config.toml
norm_eps = 1e-06
optimizer = "muon_variant"
grad_clip = 0.5
MLP neurons of a small language model. Each row is named by its layer, matrix (up: input weights) and neuron, and shows model dimensions 256-383. Each number is 500 + 50 x the weight over its row's rms, rounded and kept within 0 to 999. Numbers have three digits each.
A block is one neuron, or neurons of one layer that tend to fire together. Before each block is what it responds to, as a language model described it from the Wikipedia text at the highest values.

Description: Tokens inside full personal names after the first name, such as the period after a middle initial or surname fragments, e.g. "Richard D.", "Mor|gan", "Mc|Mahon".
L3.up206:523542519485470409483469493542485520505473551484502448439543528509517474418514507454595386430484475506470549483496515519463501599538458526486428520374513581535623496453408549490428421462468512439444515579487555649523486490534589494504482397461479542481463442572493450534551616505498482475469415508430420545533527479440541451463411393403559550562513555513516595466458586554503506458499
L3.up507:565476524421584429508524529589462496584583591435586546493544477532470525517569491551491558516598452479476558464572523469484506477469455517539455501541538592437510501528476501431499450414495475410425462508535590515517384460453488478477537473490451544516560494607477489488481492479549481485502464478454453477458487528490481449524494472384591478452407541471429521538595441523524504455508
L3.up1090:524449533516530514483446557459506500493460422554440508489476495548514463476456454435530476392574446532425533444476433529526579485488428438504461514580509584510498419549456512400528498506568496478476398559461517483488430525494641452570578407481464461495463457552461532463547456532530465522495467462447447496541535546540564400496512460470515455497442457526506545476458528463460512448544
L3.up1395:482523465413514441507546523514561480563562462447520511458602494593505346490560507493583433451475443542449538508515443502507460476467456469509464438482490546492525493463409481414451497435388539474449405429530509617478544479496562538492504541497511590420546516538452526520536567506580480451480562463515559456464460506432500404514393469515455414418480578575497514465494499490510442493609

Description: Last subword token of a multi-piece person's surname, often in tables, rosters and results lists, such as Sm-ith, Mill-er, Dougher-ty.
L4.up9:480493464469535553449543464496592465562577439545465542493555413550548464452461515500512498553581448445458525492629519436456475492544514481489580523395600523474484486457514493494416473582493387521452476534497511491513509461525526447448507575481563500439530526541480525568518486534553405578502437495624578451479478539502579500474498491434451455466453540516536485445530476478530515543532
L4.up1063:439485480447475490457511539405528494530495468481467514519520453559490444470530544495475474519539466519507507592492494443574462550465421536474507519501543572535530474412443542504424586469360448437418507528551498500510435445509467473516521540481471532470499600558501544596525551601563515512440457493560557466518479477493527526399468520444423486478505538518504477482575508515542562503508

Description: The word "to" as infinitive marker or preposition, often after a long clause or parenthesis, e.g. persuaded Mao to, enough to, together; sometimes table pipes.
L2.up161:508489520536490469459588521573389485453459436532554455533494429524482361544544536530483549566474561468459490540455473486480508465462546554522454562485426420480528558509527520408454619509508463531607479508439489585495454508563525449465489508517474479493571497515494552492471466499461559480443504369428477517496540552531398440570629529512551406506473502500558557473485479496550519525522
L2.up267:516554524574506517386431515474555527479457486454443455451565503469512446399514435475418592551466451436389563566465502606495586451473415553517474501505452437553621547630543489432550593466540554435497439496500555576545477528549524431487524553406448495460493542450569476482564482489506558500525420486487399530550485509499475406503455579529517388529540487598433514546387523480455539509495
L2.up347:425573522492520460449387525551442584475496459424492504633360542461521468603529475553481498520507531559558516480488561464536617509415487495494508554579491496519459455463549396420502471492458483538522491430541515605573478437594515476492501458480465491476472557479545441447469476546386610479467484495434471506506546494469498529538416438465526479477401452523531523527484461410448423478522
L2.up608:482529538494476482559487496473504506578508454583513454592427512429508434476547561480539580520469598427391554540419430486483453338505511619500581476414499504551512464544440521459493484403459532477556425537570580563527511499559535475649473536565468457489457514575481558522475529432529423519457472474522581467538465530486486557468462539518426527509519506497427522486518497437484513496467
L2.up689:517506586437458501457461454446537448474506434411464458554550550537453477411549497565456596476577516497500451431508467444415510542523570521493646460342459432531472503401480615444519547499493515419609549456510494503609477538531440525536459545467347446449525504504551546559534462473490573512418539494504433550468462504419501403533519528577482491639540456589447444621549532502552500471546
L2.up1039:626525533502528594552519495426452484495454510450538512566466458471577474573383428474462647514518575554431557464509508481498504500508460461482505474498541434477460549464493454452511481502526460544436510420457501470511548511522560628444486569533520585429474449420479552489498516463538482504485581496460481441491418463540549471489439487530502438450593526473419472438441462478391518621538
L2.up1225:526450558466522478608506458496522484476454510472437486541430494505407461480468457487476567447514462544490480522458464493574478467476512493442491562474433570512547586476457450531360521514521514518524560394444490530490519599465581406455491479361485483501532500454483471491432482408506542557510523490574481560557461448562572525469542614478452525473485521442563505594479513514490451524480
L2.up1398:609480489474437418513592474487507541528484531483549536579466516542551515538424478548543585523453472620435480637472535588491471529520521506412497573462536517538460516509476594538548564456548465464449465521505528494383428584485563561460506487589430521427441495502470513440450443409499463458591513522404497528580483496485498436492436563504482471434582522456509511511473504522494561485492

Description: Possessive words such as his, her, its, their and 's that start a noun phrase, mostly in biographies: his wife, her first book, the village's.
L4.up576:485434492567430460523547421517411486470522455566487483478435483548474519434462441418525461449540454638524547472485490551472622521430480490584417517492479519494598464597386546511426564503509370568468502529537505477445423523527537493501450565488482431481480564426440458503477391479532517541530553556463475480592485407524491449596350475502534472514609437428465542461494555410547548573467
L4.up980:398496519453492603490536512563434482557456531560541496557536529425485546524504475416558601515480498565501533522600433489487515469525551402510504573511577513492481424472491572558551584524532411514497503496467484538498543498431471578582454488426568476502490472451385486483483461555405471545399555534588572427538554563354468575542512496468386537519519453481470526516468360623465527502555

Description: Possessive words that begin a noun phrase, such as his, our, their, its and 's, e.g. "until his death", "Amtrak's", "our federal system"; more weakly "of" in "at the time of".
L3.up623:485504525484582512459562493552428524475447475488518550472522553484457525484492592465584498631438565479512533467468566549519416397452527427519520441459607496474504517494544484441546510492394430535476434455495475467553594585424449534458603499501501442499528524506493596521611493478537545551527486461523493572508523462475546457533459520541542550583571479431563508548410432445558585465423
L3.up718:499434421526550596539523463441454555521413481444531510476442481418421449456470525544502451489578499474569544526551506531521457432403504510481500427525514483517502492523512470490606552541504487477514543443454428509437490494498419599575490551509434473535458520411463515507490483472487426522468505465464552521407393470482528511423434481411459480524611455511447539462448576486515597541546
L3.up843:585481434491403499465462409484390488559546532420457565433540470575592437492508410475542506558601545525468497434572568479656515494485495467401421459477503438478517510448508478496487510422435510486533419466492511512485486526498495482559506538469556430510524501503492565579594515487520562516467549495470449477583504565550480455514412565516490528534468462454546574520496478576505530510469
L3.up1132:516382444431518510512571436473425502414466488452423523546469500498592427503579522579402426465454568525483486543536498465417497525402446500461596560442590443477433502489544502494524512440451560473526526457477627493437516521448425503513556593490462428476445533513446445486340408496459402519561500460596516472489505377395508488561517615519502555475555439520455541568632529504450505498454

Description: The infinitive "to" after words like able, supposed, attempt, or wanted, just before a verb; also "capable of", hyphens in well-/long-, and word-initial "to" pieces.
L3.up133:476475519450475543482585539454524469455572398468524446513479537525516554434546548506473537496410488398555450485486569500456542604492496634436535585460505584451495482509502573499474509552423566462392489571500478528569525550485487455495502451520479490458484549491557605422525474534464611465496384483590482526539491472519558418518502499464564532478525566503557462536456533404565440482593
L3.up380:473508513501604501506460508523467417498463447470441469459526566472470501519524473539494511541458513570448418504486543507445554586497455495558421445453515484458527497473475428438497605535535516494469541455460516556601489515540476429511434539450398465482499571551491520486486568490509542469400556437465479504518500533460444398620402528511511440458600492420506488532524510475563510550487
L3.up896:433475534413621517476518445535544499469557510455567466515515520551490519372481531552463502436456466549505409433496508489554552503431495457505502387492515475483545427444381469536554631479473507532418485478547513509603420497497536492439614489504407477589526592503470481541542513513340593515483507477493470502537494540562456385496610437462559529366504526513494507502432524505497461524363
L3.up1163:612592537529514554561495495487455526488524461510498547552462535488501489474578491481436368514538516409538533600399549558428518509451434401475458616511471514584574527567455528492562449558518532497479503564420503477545534514546556492535606600457475582412539568579522526501525488505533510515463451483558502473496496490556535472563542491511502474495525505481557493355551599463457543515473

Description: Interior word-piece tokens inside multi-piece names and words, such as Phill-ip-s, McClell-an, Anahe-im, and "the" in census phrases like "under the age of 18."
L2.up35:505457467514510515493516546585487544536507400495515581406440445459517542486567474509509548478500500534405642451442505543526588510497452462561505499457518536464504471527543476524515465440464478345447458458511600439473457568509430498458481546410545466461500459537469556473477498511506501524464451373592453517548477432440440477452451475551477515573355519476463508608541555442435568427510
L2.up199:500421516412492555525492475577536411534526494425506564472604536552489428509529568494452467516482494487538501440534548442512509442428487534540478490458479536410425467551432571506438376561458460501452478483557468530570395513497583480520518488450464499461442505503466536514544468516549504474467493450427518453449515488460507516553514414487374424508505584545600487410493551506472527482467
L2.up212:427441499423437465533517398542490532541545538528518476481467403360479451508439584480508381498508567529468488499536499469517570496373427429511554489524452432499449515466478515531465454522466598431507553508518468483517444577496470400436515487446503524529528476603500508479365535491519525481490430488530515520411512508433596458425478527495410396502482465581572448594495518462531572481551
L2.up477:567466499471499451566508554516483505653427510474526520456454418459446447530560600591508456484496446435460492483438612542445506488412457585546516477441537521554491492497432557532487551530483535445532443458491518543620472487552584527507550428454551520489419389498597449451522564461596484477433481429528496472485502505509447446563494443561439469537524510634467584457447584421413539563527
L2.up491:486527501574556520496457499553582463468500438527499521454562408599474528562493507458460567488550448568499500518465573463524552450434531427468472518530491493506555538531468448391534503512400447472483545498457641478521489494570504446439511508469525466459441529503489476524484491508528491466499444501576508576502515390533389466542506483643539488561443570429508501467510579482529588501537
L2.up1221:450589559546555494522506481537543558408484496489511501376462551451515505463524449539517470541562487473522442469446530544472549495503552445414383465569496597456464436607442532515554548474462514399471460551459525508548465557562442556566492459495628516549509501497493432484459558435561435507483451441475587475433463468612458464524502450464407427548479456472518467542438468457608487456425
L2.up1344:496466477478420535495490554540521546417495483477474519500504430480511516521416487428486484545463540501476519489499491563455466479485474368525534470511482502524525511478391436507358504377436388369413407503535448562514427568507515399490510554422553536543462590570532494520446466531595476470458542496515515459496515413442494569501485454526520516528555509476467523483434494487531453485556
L2.up1469:520475487458441443522482528481437534470563523546421540414473428417514541491461390487510511557497452502460427458431532513443599498490514448521471554562438455535469460560437462515444486407449345457552547539545466517596500462483534536548519481543446533509549498628480490569483472512573496563497516493540452478489509611430574571487571469582441494533516433541546536498579425504539588453452

Description: Two groups: possessive tokens such as 's, its, his, their, and mid-word fragments al, or, Pal inside names (Palace, Komorowski, Svalbard).
L2.up122:442469588443587465614488537532479474471554513523459532506516506458484516561413576462435544520587478420448515516565496543422398513549538544395456500477501527479412505501437551450527467607514474499536613481522457495479422387442616553463577499528547561560444586506487523614514545522488495376528548537496531521422398486559552530585455488479499550461511616534558478455424563514441539525512
L2.up415:623494541456487599533476458531495544636432445507577533399550455499516406483447480476479516418490505488508496556475616639524608490492482490473482517540538527435549591513554493565545619432509537431501423577533562502452456483467525555484523542443577556486629453531429553505515461447524443518509535541459440472504545531481467497531527505497406529500480516496432594537449447566476515482449
L2.up593:575456562586510384510494529562469515508506479549453489498390504445529500452419505591434509535526548553583578555469543508542503563446559455481497430496567527503498474464508480458455484529458580430500457454525536465478392470605547462456450409527543495584494451530487525516539416499547504470537414458511472541576433502520537504515552469411451569529539484412604485469462523459482548482518
L2.up641:566509481516501396511486564530498501530595530556530437589516454523527428522517452427595485561541514584510497516486457404432452592447490456453456427490490398456544460476547501542516533530460476399430600526489519501513515494494644421532540537558521500515527558519489509492568505576495540535458472532504551491462439442511486545484470565510384507402403523467532549438520464478440509510422
L2.up644:484501388468473570545525438510455497527605376546467489492514434608483492505479497484531529543487566495483420558536599428498501478425432443516447533569495483474481436502502557531578495483418368499519442512583509571542551454561484571589583488408473487520500560467478620580496524490536528458510518561494529456518442532429466491532463466594494500489522455490470503485585546493581535479509
L2.up977:511480531570530535448442474507432469500476539499395510481496442499530572458435520415489511576495397477505461566496576475480498528390471503449525494485515492473488489493518607554515586452498434444475456462400455470425505479476532530570600547517512560451485460536415519512491434459598579432528505517501488506549522530499540469522524518500460546467581567550448589470483429525545452469577
L2.up1088:485464506489583563467392591482401473481514437500499553496502462474467482424503526610502573531554500473468520479503565527413552506447511491536485480570479557441501542461614466535544559529490487439578510471385540457631542523474536584521525566592535551554505469430502571487514454572546492577473616531541458453598485539527464514532512458612418487459481563396527485435411467537434424538505
L2.up1440:474518441508601543546437523523458423476537464550488518558408476492435444434554447488546490515473473574513419511502465498485455510398588436518431484540517502492553448437454506539547536407457451452482468501579548492498426556559576508521512470460508576469401544496441485564509573511477460513478379559602598546592541484504509569579514431574466476554532369526529483522539478470500562430502

Description: Connectives such as infinitival to, and, or, as, and than in rather than, placed before a verb or noun phrase (to detect, rather than having), plus to-pieces in together and today.
L4.up651:540482430438490546556602477426526412546523487487504459556558471492471519493405487507664553447513511494546429560460529622565516555452500537468481493552482523578499530574467528521570582469453504359439487572575533573510469450518551592423562458493446440536498519465510527509490566458623479540454484542550464514538467495529555407400542431514541365533545523483455489558511547533529460529626
L4.up1075:512491518487484517493490499546494390548446471527582478515548534473519571478479391452545420507558534484545442507565567508453601402497474457548461507544544534603493508522522575502527547562445553515429500557376468551549594614524513521462428554556481428515536551541497535448487499494583502543502458538495460472531458521589498354449475489531455474559507458493491526403572540476514535550577